From a checkpoint of a small transformer trained on Wikipedia: MLP 448 SwiGLU, RMSNorm before each block.
MLP neurons of a small language model. Each row is named by its layer, matrix (gate and up: input weights; down: output weights) and neuron, and shows model dimensions 0-95. Each number is 128 + 32 x the weight over its row's rms, rounded and kept within 0 to 255. Numbers have three digits each. A neuron's up and down rows have the sign that makes its largest values positive.
Before each neuron's rows, "fires after" lists the tokens most often just before its 100 highest values on Wikipedia text that the model never trained on.

fires after: " St", "ort", " Sw", " st", " house", " L"
L8.gate10:091092116087096166145128150128101120075123101083159138161199068132105117122154079139088135143121070154134118150112103140160187108132156118182120104125159127116084077118123164129082149128098161078121075063107127106102108148196114100105137132170131144162170086146112122122104091107103148141
L8.up10:098158088117188156159132167106093108086154094121157164159203079150176098073095134140114119134073135114117091161117138164154181115155155069108187116133206145185121120153127188134102091120082141112152153115150165164114126125159091146080152115145137126126136110156144131178118100127057113121
L8.down10:109136098124083129126141126072173123173139154210150064138112183154107114096171153149101131098094159181157065087114130092122139089154101165129093156113080139147120131129108112130145090076122055122140188132141145122148106104112159048083134102086143150071128092154127120178090177144143167134

fires after: "ad", " con", " Con", " Ed", "on"
L8.gate260:132116092148117141139127177138145141142159046144123124171104167149086147053145154123109072171142119140141065127144150062113126079150075143183191109046133161174101079157118088119162201127147120132201148159097051183106114136105125127110115142148160086060076130143142160162100146144170163094
L8.up260:152106116139112145158136153120109142154148107160090150170095144173080170147146139118135123084163140156106170129186150075130131077169123118129201078134112123134129156084098121083104127150192125124082107155146123159107121088075173136142119152109151140163114154143152127149174101110072119119
L8.down260:201111123134123168106067104090164106150183046135149145136132116163124152154146065128047170179129101120142117136183186105093161127152137121135188129125178138158172121109067163112109126102138151165119120137153120104063111151111131078172099095121150148124067074122111141110153083184061153087

fires after: " K", " T", " s", " Y", " t"
L7.gate365:147089134091131128181074156174117124169104111153171135083101126097129047121176075123102146102147127125117144143091099144095150071085139199112211156180127111176118098073122145136085106099071056134110154049178159113084097075158193136144159090127111132145166164021081164100118175121131116141
L7.up365:152160106133156144156174102140150063110058142134074142136149165124135159127123129203143132135101123175092112113130156179107098134142109115110087177115171216135128117121113185102136169111122094181149158144117138120125142050073089123137134076108135126129103145100092153147182151182160113111
L7.down365:161145115135073162073111136128097139119182163165134094101125125152128103114218122088128165143124098121114092143127140118096099108101150140079175162118139151139097164081149104098113080110141105088112152163143127104133159116160106181135120127081112146164076142113116106110120107110094119128

fires after: " F", " Br", " f", " St", " st", " B"
L8.gate322:161137175118122086183092093119128060095165118141129135134119126116130097138128117093114068202216166110135115086125172111135194125135164117108156151144135094181166081066125171168108147158088162156160131105178129069169101185116199110078148145166126137133176104122170067081159117107147091147
L8.up322:121128098121156091129065108121134155138124171103106090149080132120169071124098143110084157138149142145143138155148100107134122151131173170140081115148161098128213127115131156102029174116133155145156147086133127095086149115147094125034210181128141144135169137152148098129133093006150168149
L8.down322:093119144099108136165087138216165075109127157131160054168097154138068104170171137127121109126145096162075082082103188140150087087125090138171075105154167139116117099160129129067123142116124085168123128143205122119172112156186129098142141160147146136166104136178172104092192163121150124151

fires after: " T", " t", "ime", " f", " a", " |"
L7.gate85:115126171118167126125138158135183102117149158175208165112138115058151107185085060107202138131123112108071167154060074151086146149130107109077154087079147102117138113095129163117175153108152078159148161149179139072132098166197116125135121114153181146137068125110146104123105127142157123142
L7.up85:073146144134153098125121078119137120160087160169093087157137125112060207126165101060165151209121090093123130154177161114200134168114165107135059084158147134125120169120110167093113183112121120144140134178122168143138164103126142144163104065132098096125180128060085148109088091196172146132
L7.down85:156181126100091182157165066153160177141085133077202101075126176132125129138120143090085145086139163118155120136150100086115137073096086098160120168100112157090161113107153133112078165066130118158158120091086149112123155084151109110105121149116139152130106130142132159083110105134090139116

fires after: " T", " M", " t", " H", " h", "em"
L7.gate281:063085099157148123160089119157148083139121123158129127194115131071110119123149089132144156147104135149133107126133112156152125163037113194143121124158096141157120113135118150159172165073147117152193186061102104118144125134093175096142079074136086203159121110091151088106149125120178110077
L7.up281:075131137130141148125089114145147117158058149128117132104139090044159087165133096143125157139110096174076106150083192172168117162136129161162070159159107157044167077111128170149146144118143123149130153108158159103130125098112121112179135093122138123126151064152164103146122098158186107130
L7.down281:163101160145175163119143017149120171087143166107117133103151145133206134089102184104165080146183145097133092109176188076136188060082121112104174120083130089115126128123145123122077053148112112148110097131111128178134179109154133163108141141114140069131116069124103153127142143119135109112

fires after: " con", "n", "on", " Pre", " Con", " San"
L8.gate103:118108134135086200112150108091151124114171145150154137092150196143150175092108117181110125095182139097150108073165097133112128144168119170119123080133080151139101162131126100144096174071215167125151098153104093214062157147176106089123142157133079064152065111172092114140169148134101146104
L8.up103:112096123127135055100067181104184150175118122126095101157147150138076167159166144105093090162098137129149150136101055103116143150099145110112128172104150090113176133098113118127207092124122119115128143169154088141160094083081178159084159152143194146138131134147150148177145141139114123119
L8.down103:121126153151053139123145135153127130098160129114133093102154127171142071110170107143152111141133042134162112108118181117149102093140147159142138142152090138148065131130126104124151091129179132112107133137095150132124123134146153239110089115142162180107149145145109151166161109130155145142

fires after: " N", " R", "h", " M", "ak", " H"
L8.gate264:105140114120133184179129166148167168111178068123156136155136118092076102096146176128156076187083152173102128106128095134218095154053137128139166141145108172181036092135127148132105108159115128170108141103110128137153136095089140152125112131138151109151149153124166106090148158166132087088
L8.up264:143143115137150125107115107120116139175167143171140127106181156102137118169134151127145126145159085197146114134123176114122127134160086129130140109103110157138089132066112066146118122125098149129107206147153108136067135104112152131210141178083052065123160126123109101132082116150062066143
L8.down264:175121075136095162131092124108199143112135161102115101137111205123128122157136118106136098094206161158106099049146101090140164094091151126138151160152146182157125152198135115121137148085146101178121115167098121134111133145157112083093114109161158186162135091181115162060198196100169098134